Weights of a small transformer language model.
Size: 8 layers, width 384, 2 heads of 128, MLP 1024 SwiGLU, vocabulary 15379, 18.5M parameters.
Architecture: rotary positions, tied embeddings.
Training: a variant of Adam for these matrices, 419M tokens.
MLP neurons of a small language model. Each row is named by its layer, matrix (gate and up: input weights) and neuron, and shows model dimensions 64-191. Each number is 500 + 40 x the weight over its row's rms, rounded and kept within 0 to 999. Numbers have three digits each. A neuron's up and down rows have the sign that makes its largest values positive.
After each neuron's rows, "fires on" lists the tokens most often at its 100 highest values on Wikipedia text that the model never trained on.

L5.gate386:451498438512472465456532540449544503463492496507531495511554468505524567469464484430502488483533523540468440500485495499481565503456480569552465468505499524426591524455417527509498501522494496486520501538563527467494459558514473476521510450467524501532478486507471557446507483455447488542576427521518510509450540529511470512519545464494527456550440499415589493453481550438467506474449
L5.up386:548472405527488537476504441536521496498482539529573441520459473590521434539563491500541427561494507479461436484479511532534495447527479559439516456490515485484467548503500490523559549503542512455439568516549522534535466510418511431474502488534484506611484496503461448440506544541616503461514499514492557457511580457563497564430479461480532515552442484478519466465497534548538539471427
fires on: ":", ";", " |", " debut", " comp"

L5.gate638:507492493473458476476482478500531507513453446551479511572490468474404539565571532468539546488449439476568494482507478480461491510507520585474495574499414525429529490500420415544528549429514429483508568465572467521456523465483490543504463528458475509444465566488470520518522467445462454439488577483538530520478516512539541548495517531554535480514489508447458513480495475496474523512479
L5.up638:483504475527509481535496489503489505459507500492523435519500470453456511526503482466587495517491509465526525483461501471495517490479435492472537516490427632459490572507437388567572496469567454516479590508520450497459521471463472549491463516489509513441525568501508494502593469497462541428536497532534414475494576464504481550484477525523522526504469555464488513417500492547557433575557
fires on: " St", ".", "St"

L5.gate762:527525479518517456539507539553565475523515445439506540380453432525403545542543452551506488431596458504548517535496475476512410475461510498501515494465523464527528469488481478459463534501505565498507460530516545453538479453540466504481504516467497554535471511466578476514546495533481465570497520512459558496495475588516569484431526457468571505559460466522536523485524489455541467500489
L5.up762:538520502515514532557501540576506579522459465544438574496517547457532512527496494559526506393512547442503503411479490560532519456444487467538507482457598522542527506517522521546479530458518561527544477570507523458488461488486518517427480483487473531500476522469534533556521500471502486468467480482438509526519471523562482457507581535572494434512525457502464517426455570572543490488522
fires on: " is", ".", " was", " were", " co"

L5.gate969:518506479533488423447496534538518516498477503422522450486496493509494532543434530489515526541506560531565558438587520542513490476439494480523498470494519428531444488402472554529473410474521547481480488455474571452476466530500466580549490469523459493471518490492513483531517529532444509531480492494498514532540521560477549493462488577523525481429481419496494488489447517493479499466476
L5.up969:532466399538462505591450565590504521558484428489498512436513510476502509488465554439448473522515505567409520542535535475516490470494522492479489457444501473525507472496460496459558520507538525526483423575502418519520453484511461501501499503483481466475461558523459495453498649577495491461528496519503478429447441537492463526528521519510559466507521509485471514509512495501488444528459
fires on: "J", " Y", " Q", "Y", "K", "R"

L5.gate6:531469474520471460546527561534522477552503536451464429556551499508454409444507525479509448512501476452558476519441497439544541494479468540441476515526553547452442485465525477496538502491473519480541506508527559477488554442457507554522489441494510502504589507547531486450530371428439603476487483584483505455403520510491404536482529484429494552516505558477558502452495528545551552560487
L5.up6:493567458528472536564500505490425446519532450583443492439497515477490471549535593526485472530508535475455500519564502532535457482488423575504536568516501513503467587508492523497534463526505460488533539480493577500494440548514546507493552482491578513482536499432478527504448550468564498488453483514570530434517530539456529440497482561557434485475512494514455525548470497623460479542529
fires on: " f", " known", " is", " was", " dates", " d"

L5.gate834:516522504511527453523540547476572515470553460558500457507539487490487489471471500507553495493542568532511546424505528492555568470525510552504492502536501533520545500523498525464431552493513561446470466481502482517602554454493514420507513457476487433520438466542488467439506521498543451490465503475466491566500475448485563447511528562480456530457487534550491561515457527540492483548465
L5.up834:541510451529444475498505538495472528466446533499541544441539471460549518503525538536456472449432499531425549469420563431453501445464516527432491501506476432531495583525550569538471465445563468451466499540510497457448526559456542535551512519536501485534508494475458486495470506509499500475520491499511510551548514470539504463473498522463511475511530489591458480523466432513518516485496
fires on: "b", "h", "y", "c", "g"

L5.gate529:538401512459547523512486480509464533471526504507482508511495533497446558487467450597478457484553476455559511483507487528524548471506449469524495487525595569517531513534512493450449507514512541497476553478532481483571429547519436550569508426469477597494522516485563507558467496496474497472489514513525541494569485580569453509500527534574525561463497513544509483494467606508582543491536
L5.up529:503517474430510504499485517545484507488512517534436430466404474542495536573495447562486461532555433481522505546517472478425528483429441503565477566467427492505497480454491463495528524467537510473480492489514487480520513487470430503536549506482480568496545546531504511515591462449503528555540524439488570452515509532541495410480472450490572445471512511500462483464535572558520495492545
fires on: ";", " were", ":", " are", " was", " is"

L5.gate440:540495502466452479540598499522466402537521489514526535473530519525485565536538421487512572435513503498519517417499509502438572439526546528490583487501566492496450479469527529413497496543441519435504487492477547474450448483504467478488532511475553536546486475442517490470553514496489559539509486519495470496483490552467581452553537498512446489580505403559527496479514526505555568576526
L5.up440:495512548538500450545561552445477429522431576476600543505492470540497486487511531563485467506496443558489547507487489584524538515501515486536492432490484524511511535503432509526541583465508555429508463500518520474506490502519460489492526452418498540511449526498554507491610508533472504499497492489497483544449475515496531523547521496457582545485487425509480525424469529504483476562483
fires on: ".", ")", " Officer"

L5.gate992:512546493534556434452501522510483524540593498495456561499544546441540530485486470489455596583564518498458516539456434485569488475461512499477517495553420479446518491541504472476532465552425445563559455467525528520548513531509407472446474473522534502478477518481436569491515461561578530579457541505486489508528598422494434561528522456485496495477448524448500511539471550505477471570504
L5.up992:548482457479479519468512463483425451536575437536504467490539533465487596450532503533540520653552482445543447490470474484538557556499527489525534475445535505508480439532516499500451540504502495449428484514487437523507541532486528461473553568509503488507517500500449523460500443529540465478417468543424466491485524465452519537599463458510532427506486509469484524473555455455450534463459
fires on: ".", " Del", " El"

L5.gate25:454504536491532577455515485503503497487463517538470482457455537474517470474547472504571487456542504526476461524444538495509436503491440517575497497452469527546549421596409530499445530508408573491484543480527507494485454531476447513556513534469531509546421480474531459461450476481523414542535536492495545511468544529551467542498486479427568503611474468477479461528496525498511469421515
L5.up25:493534495518546525560540496562489482509479422481456488467593510513547412464470515545437595458483509450411438534473480453541493538555429510479579456492534562544531490494495497446529539487471390537486547479523464464520494567521471458519440508450448510480489573485541563491485537505563517480437472497575509469532561499548499459444521381524496492520471475466495546476530453520527478519482
fires on: " An", " is", " New", " Le", " Per", " was"

L5.gate260:548479530487499514474454483525487493514550465536476416459488399563532498463508495460540547530461538486626424514461418493507467437505480469613554537493487497515487587523417445513519467492533471510533547493560545514441437517531480524487522558503560476449547485444529534524518520521496568496556551485539499469525428484498509518459494485485487467544462494440534516413492570583484526558471
L5.up260:462459476573581532526459500468435536565537518537491520485537478470451500519443480430577551476513465484556428545465536492521469453498511489526579543502459476521508568541477499570541513422503520463445506522476536539542422512453553527545496498528486473486450523484569497507516491514463478453479424484551493519523456517536524528493465527482496521524547467416472500485534521548507522568482
fires on: " of", " St", " among", " all"

L5.gate46:497534520527438519456564582571508491445537519523565504500426523469499480488539583422466490564547536476485473431438426511489510452472538481515520524557511473540405494541521545502408563454536503474472450542553458561477446501527529497590442473554537548508548416565512469467502448515503437508467546627448471493534532468480476486561579554547404525477478495460494486427524510526479507535521
L5.up46:588502513500569471486508507514491476506415488496529495494425516490560522459489495466524560431512457526479491507521487576528506522603484431601558475486465438471517425530504589496423523513466475504479489511507470507501579512547547612510534472492572470511519409550525506498569503455473469495466499469483462491503420461462519482564495536516563432499499523474493498481509499484457462484516
fires on: ".", "–", ",", " and", " to"

L5.gate175:543562532530512476486481468421472468521510437458520518501512447513523543522472490466496455524498557475459526434532512440512547523491483534554488447461577527506527472508520532445461497466521503450500491508459557500461510477505468564421543495499497512492567530479444487519530429564430527494509521570491493499520423515454535461476526536585503474489516541498500425440577499517493525529527
L5.up175:503493518464597461537516521518494459454544529509518477522514520469499466563506563455501536454427466429475463580548515388497510456512462509566517484509413472552546536480518428552492494508495550460503501477508570503485531498493546515495432486509546462395495466531545545555521493460535526490485456488482459445551528482500524523501521475488554509462523539548471493494579469447491452515552
fires on: ")", " N", " k", "n"

L5.gate162:498522600486516471483495501400401506528517487403553534490504501406580484475563517516483393465510403452553474512497504502546491481489478498537444551476484526556571507477473438533485490503396504512520521444559497482592518471485470557548522505465488487447453490517508452473475471556494389521441504491497485517494602474512483465485491493533547581461480520480484529527463467488486552493549
L5.up162:541475533509576530493470553477543486547486528461424454539513467496463494552564545486450449479465483495419487481515456476505446495454512460473452543483501480603475441490453525405502480520473499498582563518523487437581512483534530522544479499467470500522480482483524544467464485500497472464424479511528497440467495502482499474445529455435489558484492534535505541539432525514469518560542
fires on: " p", "p", " P"

L5.gate665:536459471487441503525479469545509461510551526524419448461481529523497530582426491499526559489615540461466494496510499535497466519548537513486514516499544493461565451561482471475481443475498523472420438429453535540440479516559441515519540509499554546538543497427528487487516502552534453521537529519400484447465572498501445507485570452468527446465505522591509430498492495544505455576557
L5.up665:504618502510498561444512571530535476474524516511520616474563474521527496459462472492535520488522527485447500482443498426533537505564472548442532458453467514522415500443495557483475494443516450549483529455499499550483497445492430521454448588513456434456506585454387442443501460478455566451528426464498529486517441465478576473466473519522547543500530511522468491459530500471483458546599
fires on: "-", " (", "."

L5.gate455:496458478475452388505512510488511492507555500501509483437482514480489499514590416514497488505501499520442449523494436462456422443424480464522468444493478503507497575485551519496458461445588481430538504471518570503540529500451527571490459482491526461513461496547503499504540513519529422524447510464434419480456467466494497496502512518491533515487459572482540495496522561517489492536479
L5.up455:545503508520473460525562509538488438450542458395547522476554544454412576554487514476440496490500517503488482520505508513514533439504449424450461522519492512503469497444536494536571445454521469459496552459520539507478423610518476527526567487549503509410461517524431471558525546527525521541476498545496454438509529453501464549490522480483497443521467559559478554481495535572564524497592
fires on: " |", "|", "-", " No", " election"

L5.gate824:497469470454555399484436542568443435504508528541479511440474460451510519465509430437502540518574530519480416512475480475528470507507517456505569499531420518535515527498516499490519478502459483501527551499574454472532505573487412404500507478532601470558471435499540533499500527492551447445534447547487418519533470465528542489553502443527481486501474538550507486472513555529543505436531
L5.up824:456487473571525491529465521550471562516491488506437505516473520500532534477489570510563492476470496520505509547474456432553535538446504527540521602452451576452521498577463483470474465509467603471505512520539479439428468555450552523507424531499465554497531402508453514501533501548502484517526556578497451421473508508489558509492516484491614496506479479534481515458534569452529471477522
fires on: " de", " De", "'", " di"

L5.gate173:509534506503536528510500440519390479565422462526536549516488510449541570494559413527515454494506529515507471470448494407542420510476519495509496510365536608546452487522529467442481531484483492550499535552505537531484527515564553497559381489497516476544507527518528525481558456552442446509474556513580499511497505512548475477526523511532462490501512548474545545458499513568503444486481
L5.up173:444454512583504523486486562496555515558575463536489514541583563495505552445494435486454485502546516487530577583415523498528438551479469497475592539446506491473442477463467504403466551545509539481506472570511494537432509475481500529522481499505467498503462515472490460470509537471550470457467533562492475475455502541503477514572510440551474546459466535546497490541513491534471494564515
fires on: "|", "–", " 2010", " |", "-"

L5.gate507:464477482529531474559483463519440501528464504476429453540542466463460601439532524484534473476546479439498534575466474600523548489412516476436458509469486532490501460531492520524471497448545458521532549441506482488515492516480522482506446495494436432436546442535510499444532505538460488477508574532433509482562482497531464535418444477505577452554468501554568506483510476558560456563485
L5.up507:494466536414588493500517503529505362464508505535513476447510526620477493485480488536538478505535510478459509471557482422524456468571482532497492447465495538525455488499527439482457557459519460494435472483466501564474553504520515571443446501545537538545488532549455521442541500476518515496494471508509537564491486492552564520485477472543483468455511469422468530470472414461529476470537
fires on: " U", " F", " E", "U"

L5.gate935:439528481480412507523479499517479533552502521460429546576432508534495496513455394534481436471498476533469472549524489544598529487499475543488597475490507506530593539504471462541520475488492581468460536431546517486558497450499520523505529517574469508535495473506536550495429533580427506551404514531513548501483574469449526527448523527488492546495493528481508471400517490457569541447564
L5.up935:532547474517543439529474520528505438544516462521415588464474529526538499619512528487481528531536489454525464462452467491516536512476459429532490533426510485488585434468474552492492536533464503475471543513516477502494490516461561482459477565522521493550497557516505504508491508488525520499458505527513534441447549502452526475514527497503527509523526554489482564550537483461516454499512
fires on: " as", " a", " so", "."

L5.gate1022:427421448475499475533535555467478519488502536524495469510490566409498531492487477538502513519492564472460515404356474462497482496577507488432433453502523504535477520495504463480457499494487541451515517459480491508516589498583491538539477500481560557529513496484433532552461534467417569481465459533510552574499475504478507484518546459474455502457500559500524490490448480488538513596527
L5.up1022:481555566490498504568452509456532516445499510549520475454554477483486547496514445451536515511467498484479490582473582462449581485447522516525563522506552528568511489559488522506546528517483484421483546457501470573466444586551459448427454541475471465511464475576527534476477547521474533471547469496506437520477591580504532555505483504449502502463531481536515576467527503558510567511532
fires on: "l", "c", "b", " K", "k"

L5.gate715:523476456487455536498524488484398500504416528489468523515483456413521538572563487545445529512495501474571429407520519514554477466500494467573429506495511466467514504461523492535451498525514491510427499495565490442502495487489408462562534494460528518440487398497512458469534449482513479490499462497531519557531527487525472577434494455500512581545471466495510534423514394447467548480470
L5.up715:530584532552471517513464516481380524564596457547531520540431584506457420454486530515492478482570537532482406457506549496521408520506557484474498522493514438525550479498553502528480508478522527474540435452524385451528493508591484449519502487483501514515421485528567446449555481491497451514456502496432549456501480421525490423452507476570453590412479493461435533483541439459532549527541
fires on: "et", "p", "t", " Char", " cat"

L5.gate291:497508482500472493508525556501498544497532465567486432490596526498518526425498451516497478543410486452438493537490535498437499518480512412472570498468478528471519482478424552448475465497483479417419447450564496463471479453543532527484543478568528522553486553517535523450552469512510467459513478512566515482484519476518507407455463520466492601551426521540513539419439552521467480426485
L5.up291:479492515496530514514443502442424469526506490534566529449508539492472514538495530449541405521485496524516500471500529479451527513470529519477438483526508583450496533422496465497518505456511562458538431619525486438523501481481467498456479561555439512520548498443539550487585395546623425474491457540555558516479561567519484405506482515478516601481468556520474535441487445460445529500507
fires on: "R", "N", " Website", "r", "h", "ind"

L5.gate342:503506512541606398486536460397521462523501506516488483549528439523495471546478466517459509502479497483522579572560542492502521435509484511559497473466483476503527552499592490494564448465470470520461470532475461484453454445491504463379483543415493482417543506519485465524485591485525529470483448413465501548532471555569523487532477508463527493548508523449508575522491449476583502525485
L5.up342:496484552510512465500524506492595520503516518488532484524524403517458470493442478493524428463474544447432529523530531438522528431522496511496518521472459524488452511463521425547503575506523531453522476505526475466482499435501445533502488553515548505429521504456563476510405518491529491548570469542479540540526499504435435500461528482423552513500457500499522557482529501421565504438497
fires on: " El", " University", " el", " $", " Al", " Y"

L5.gate629:543482465565548476498586470592445537493515483551522492468437549514461513496567444508489539503495558484553514526532500460457440476449474532514526539506536494534562491499501462447447477444513503535453538454511440530540518486458508499454547582490496489450480506487457489479568526507458536462597528433471496515487512522505498565466453504424482484522432507484552549469477490535495541464558
L5.up629:465522438578569491486487538467500467464545457524491514579445536509518465521451464499478539522490549441470477472539532498466473464455508566480544549511588445493561544477570514485437586570501498477507546496485494498529555509459501571500494524478442438467467517521473552488495535512463468456496521466530507470510527501530472536476447535533420552445508501538403573584503430477481472531519
fires on: " Bl", " bl", "bl", " Gl", "Bl", "f"

L5.gate989:536494418515523469456510399508511506460437434481527516466474463520559501510449532481390499601495436466515536508432479421477564472469546451506438477490446509565511486508469491496452503499540497451475535473513462440544530529443443418571426509562560429452502509431496571553528515493489535384509565467475460427500509501502488511515521533487576529608468450521519503472521485459494518536506
L5.up989:582481426462532448510519494474555472465516477526587488546441525543423476446422488513420534561558556499511551489538503501521537497461550488568505494486523543551475462523507476523485549457518484489408518480484457507506485513448557470496513478533544499498454496528504474604518477469442545438568505498443463412500511495528514558497520468556471562520510581475513523505543453514518551545524
fires on: "pl", " Bl", " pl", " bl", " Pl", "Pl"

L5.gate595:568538510488553473503434550454553498508521453509509473506492534470579572471485523573502521529513467450544534547497495507498513449608480427494496502543493463481520509570513497498460548552463461518540530470537475513471521531514469530476547458495474540542472496487463577606499554508488523532498510543513471485513488553535518562508469508579473530460480535561537494488407491512464482559544
L5.up595:427471528495453541492474484580536458516515531504440547493551461531496464443531522441491410514496511463562467485448503453546461470560498494500483516544476494491588531562459412471491489467575529487559458526521508482532483514492444583544520522564513546443505497524479497581484507540490479457535527549526542443491454465492481542567505509450474486521499484462477515525548523548536561452500
fires on: "es", "is", "os", "iz", "az", "ez"

L5.gate270:512527505500530472556439488499518482503449478447477512501481526473516558477497522515509453516548496527559511497542482471555501472442447485461473482464487475517561446471392482502563450474531513460541565443573512540410454483538479490464509394514504591467528550527472557500527518530471591477437542495552438487521582465567460531446512492475509502437463523525500484420450428529443547494524
L5.up270:536557454473497524473469463495506499543495480522460547403467504564434514463556454492505461541528521524536455481550465492478450523460531508524492456442474525459485460461446556538547463488517534429537507581502480548497506417538528498486437433463540576497519548510468569414492448502566544567523464469444426528509500484485487519423437498487503482552520478473479477553518416467526540474512
fires on: " V", "V", " J", "j", "qu", " qu"

L5.gate467:532474469506451486518513518529438536562524473460442424485497483479497526469568502466524457573532483490486478496381483476525406449535487483497508544459461561563458481502519483485485525439509562509569548436514496567522541562415542495425462516557456478590510534513497477565537474497429530511501545490523445521564591486561516517520490505557523500491429503423471463499529540498480454449504
L5.up467:498518569518476526474504502524505462457430466506466463465495488529514554430529549513494489439507451448474557486557526519543516508469523453428494522417523501521570536469530442528469431494558513584529444541450445506544513496381493519500467497473570450537531557516589583481540496440534556478475478470448511528498524431511498492482449544468465497551522446472493429501501401557573407535519
fires on: " El", "L", "U", "l", " Sh", " Ol"

L5.gate336:544496465536436458542527571523442557447555476478471547466501441441433552536471468577579492494561492504499504484454512479481431505529511561517475508474443498499501404507510502541532459429544540443490544495542469478504467522475530490594503462480572453462524548470473407494465544482559514501546491548568484483521485443511543426495523483472565497530503536431495480480528515453526508475518
L5.up336:521459550457504487404526491442447466472500482453538509505472556444535496583563512475464499479455538518466548512494528534498443466551486477474418543592494504582517450468548549514557538477526527503535505482479490538588461498473474454467543414485422491462517485493524537582491482479539489498529472453485562486483490521480542471611519457476551500443473497454480482470502502435459496464559
fires on: " G", "ig", "app", "g", "ap"

L5.gate995:498497474529549487551422525437442541504539473544564555532463481557521484565528535457519485568453508487479461504508514409474423438494421455504517496500530460566466534490510471589523485381519508577559548453543510551549469506485465496529462511586533440478485459531484427415427540493450480407500461499479504541462509466567472497512606467504483587471527490578536489492513504454508507440533
L5.up995:492494511509518510453497484515551539454546478450517483566557518520558473471466511459459549446491510522520519544478494497532491504428543509443435484501484472538505433513557519523538553485427395505483500524505512515557477489533553463559545513485425501524498473467544458488539464414467575484519491528458578551478492494452478521590457464446535414581519555509502531501492452436515512525493
fires on: " g", "et", "ag", "g", "ant", " G"

L5.gate718:483503499521485497491493449528527490455456499487549506569496517456537432485442516521439441554503469525541414528480426467546548424524582522441580545527481573490502513515500455559515499505507495469495494529536581491512514496528445463542542452450459475514491509557478520455555493559501551510520500476555543486421546536513486477467467479465521533512464490478530492477444498546458544504610
L5.up718:513538492504482501528527535488405438480487519470473504529424491515539469491487575478471495509530553448561483509512480502510476513526455511503515503520560546459500523395582510546502502574503571528545458456530522385507461396491393447486525456465535491505539516525442482541522481521531445499530547517505519580462516526492534492471560500512581472429491477440482563482494456449416562515485
fires on: " there", " it", " There", " It", "It", "There"

L5.gate796:431426491494463500503491484484511510508544426472565466558518520494472512470523495469468532501507556504529511409466526530537557507539484470557466534472495544531467447510446577547523468457518590383481475501479550499562531535450441465500471495486569471435503493578514389533519440499483510478440461494472492576528469544524513495589441465575544533492449417537500520452498533505486424490493
L5.up796:486536467495552489464508468498481520562500572506554522492492546532497557560528497529538536453458547503512501471559470460539516507529559426550425443542457481474534487423499437529492524456474492498499519568451416520518449499571532500507511447424491520490499575516520616492490542481422624501443517469513508518537518483473499516565492507473445460469532474452452508522494484478499515431527
fires on: "V", " v", " V", "ch", " ch"

L5.gate330:551470487460484533499559512540486450499528483505447489458548577494570474505494517480540530489526514515487398518418511444572508524539547480531547570436463527507495541543467460489565496501499465510484489479580505487492460519474405449526424471561501528508508468521537485515476462467501499506601495558495499469490509509546484584490537481474465489528438555581515509397539409464478519511513
L5.up330:414504522563507493490527564515436529555513515486468479407502464503471493534434505492519515454538481530540467558408556532563439458537430510491437522464458503466520553479529522569471558543485427485569475502456503461426541509466471418416443531516479485502512499477483529537495528485545459454490473475456490546548479602512460543513527462488505499514513489447504423501515435447444453540458
fires on: "-", " H", " against"

L5.gate893:437460479511554521501480514479502496529545479543578448473451470477464536470505465518473461497517508500522487527553553483460416426491469514485539561457467570488548568512488492485456453487515438437529447524515484496577511463544441493512438470541574502494425523512497494488627469563502459513523466545425572519518442562470437472408501500411504533522513546463529507466499504551516538511502
L5.up893:504551479423441474595559566522557482435607443424490562436528493528521446487500480451568460493474524499507505496501494508470542524474510519451589474447412590588499464536493480518471507495534466502445542485531504617490428532473454554519466529484489502496545541471475435476473495475514507419535496564453473513465583500522504498510512457515556502448507551519489497457510421598547523575560
fires on: " an", "Al"

L5.gate742:479507524529546483493509483496444409550474539425565508481491520488517508538473542473533480422502488573493508505509492559509514507492515493463539545478503498564503482542461474544497543469505502465556528511512540485533554520533463509508592440441502451535477476496501518584499521565562532460461550540465513536497508503542574496497518551485497510468445555598496545469489476531529520490544
L5.up742:471614521563519591523496462489457489438454574561555501461449556489475480495510492567520590456487471461455475544513516526532519520524463471477451557555521452506482491464467549521478514474562497550485398501510556472479482545558444415503500432544485543458558499494567525546518518479460476445509490490440520531534535504480517432439536468498515533493525503507481522484473440506443513435512
fires on: " s", " lif", " Z", "ac"

L5.gate363:531481478514491544490466485469483478491497462475545424501523535497497501521487495499451486478538462484477538425547501551532507514473515433488529527539532495534497528492461543498573540489530498494531535526541504567438484540554475542467569461433530503462488459440459417537501497535472537545516553460498574527525461486483542480520509534580515399472500499538490555503504548456480481590499
L5.up363:535559476525515539492542580532488517583485455472549538441541535512537479541467537458394469474450552494504557504485500553443510510520496484489502473513536538519497533458525477473476596459435539556548546508447537487512488460552474528531520503461460482512551474496583429484539532540438490514506505537464540546549543516520522441569470505562494416521511493565496495497463550556544493533541
fires on: " t", " T", " hat", " people", "is", " man"

L5.gate274:480473509522487483487447526462463429497494470404494464523508477526451572452578490468559448433553491472491521465463528470509441480487492490477451542545413536513536491544473511557512424482434543422566474520522534518542482522580495503460503503549585545475546508459420529544591539530411466527533570492493509509540530496526482433527442551433504447500508498477509505539500461570538486477554
L5.up274:502542541506494485546439488525430434529509489501487532525587440463396557442495449479496521530526510521439454508460417453457482498472537498513490488507455497543506487516483544467510424451482478450500466483509462514422507536556482494442502502555557550557492435502456545536508483528480475540456525443442531472574510476450527519538521448447518511488525538494491486484494538501459455512555
fires on: "."

L5.gate104:457507527484539537560487403506482531449440498616535489456546513504546507460477525487490532556460495495501504468473477508545467515506544434502470452435540509494515574549470507430533509475489560492500395485507471512458561511550475475488419506502491475494466474557519517479526488508512541494518489527516422539495549451596563452544483556514410539503477555590524514503535564521548526537534
L5.up104:513465442530500509547452538448495491541533493545539505471515506515560444471484518521464545591505541438421448495509493478458454498440522461426517477459521447509501500579493455524489512579426496513508492529548459563507524473483454465466465526465505524391510589500431466465473497493518485451549481583509463541482537534587451526505525468533506494450480493468489463534501527557540506524489
fires on: " m", "f", "-"

L5.gate797:517537528406460469458561473483478584436476602509454446486509531462533600531508461538504491513481466504463498436467506444476495529433474407488544489530557558534465474503461484479492488553424459527449525413533512496550470534543504521530470507481521482464566461457542430472471487498502505490509519473508439480525515537523513500568520443430452450514479472471542499430548549506510549484483
L5.up797:507433569486429493493504475498491482517529548543433562521547470540435489473526441483534486510471462552506524485484467477476574429564525496454515499475467515477472487500468525476487421506504515459484541509475425471521464548457519474522535459492513541530457507461508524506572447535455482510459435477520512557450444543469485515474455561474522498497524523525527474476596475453569525487485
fires on: " of", " National", " Historic", " State", " and"

L5.gate820:561519562507546486528488499567431456462534494553511467492568427495547491473572463556531525523553456498469482617460442422479423411463496477523587494395507484549525463470533464502454495495484511514497495515530503475505582530512460406491411518484545476490485472443455485433505456455532525548578498456437503563490474527448500407472544480525502522572388445466549483484545492507494449514521
L5.up820:499439399449485465508459498516470532559522468530542506459588482508543456499540501530524493519576511491467431556477454522516472521469556470530482500519491443467439466432558485533571530498476442524531502551502508480481490471542493479487486474522482547508503485530526455503469535526465493503509474491555494534442498478531463478508486498545481456565501557537544517491515501479437540552429
fires on: "-", "ar", "ic"

L5.gate1015:495468509527529474532500453530533523454455498512520504523431551519555542486568573499465489556442524518500507515414509497503573550473508470527481452455507553487509436542435527503532549465490496452544529490547469494505473614512404458578506598459504475478555462453489453528484505510469526511465537464536538576492531512525504476522506525534519510553469446558502518412532511493486547575528
L5.up1015:474516405498512473533535530457532553479517573542467435468457503518516484484572487562524526513414499526503552519496582496468506472476520497478477512454532552508486478453517545553531460497502495488552453504461503527518449554486454453465490563473433460489551492410524442523549546500436457544594495490494503587503551479456533522473475504497508499566524445449512485518501493465407517496462
fires on: " one", " home", " member", " Man"

L5.gate390:503518464550418495502428483492532540483562462517463444488455481502523434511545517534494445496544513475497419524502429393543504520543559502459588515521429533479530499541568521507485531492473549478511527420585501431487535530535525578460451479530490520544501550504490476504484487446506478512448480486499534513518558512568531488425503480541499488484478421468539493542510489522567484481448
L5.up390:580501471525492466512406525474508480481477479459495487483459517528462399515499458507532484545554563488465528519491559509526457450499458506534529536548504484517550465479515462542526495479552469496502472503473513501487533492510461474452483432462384501523473536513475525572491507432528486489537520399476481535496532556450496484550494452451513479502476422457489408539494441525527468421459
fires on: " Al", " At", ".", " al", "-", "ver"

L5.gate325:539388498476466457518597558538389484499523443464433502443506463518508538502570527486458525539506469528457487558508409531507507456517493510557481526431456496558479518509468467490525420427578464473441489501514507500479509504542409500509538493525460606528454506506442427543507518461511497473555499531457515516517485453444483517461570496420576459527417497508502515485484540541541473457495
L5.up325:468508521503474512458546587448432505552505438473532542500475461553499502454536534463515473559400506520475517469535483492545484481509460491545503463465534451441398471441438553582492508471521527531497538554472572535511514497522423534430560540511538479517513594446490525483484495456517549451516436500482489535516587483467477516446490487480540468500504504515416479476521485480503481499489
fires on: " United", " Al", " I", "Al", " El"

L5.gate76:517523473534472468505518546467520553457455524527470511508500445489512537500486484482553471563505498566497492509430470501505510475578514487440521489505520483566509486568469497438509438532428512464509574446505481493511513558531461533494484575527560505478462421526458514489518511509496502492445441565482453490467519562587490516511500583477498432514520510559514555474513588563514503496530
L5.up76:555451487471559532520466485533501456511496513480572444503500548536471546520551541538467552475523540512470564514548490444484457459513510500537415409405553489462490551501410553544476464550467547530493533465447487521470483445552529529489455479567480483451557490518476512496440559482478541556535513579547415442535546517488476508509520567445488539541504503518489454422606518523507514526502
fires on: "o", "e", "l", "u", "c", "ro"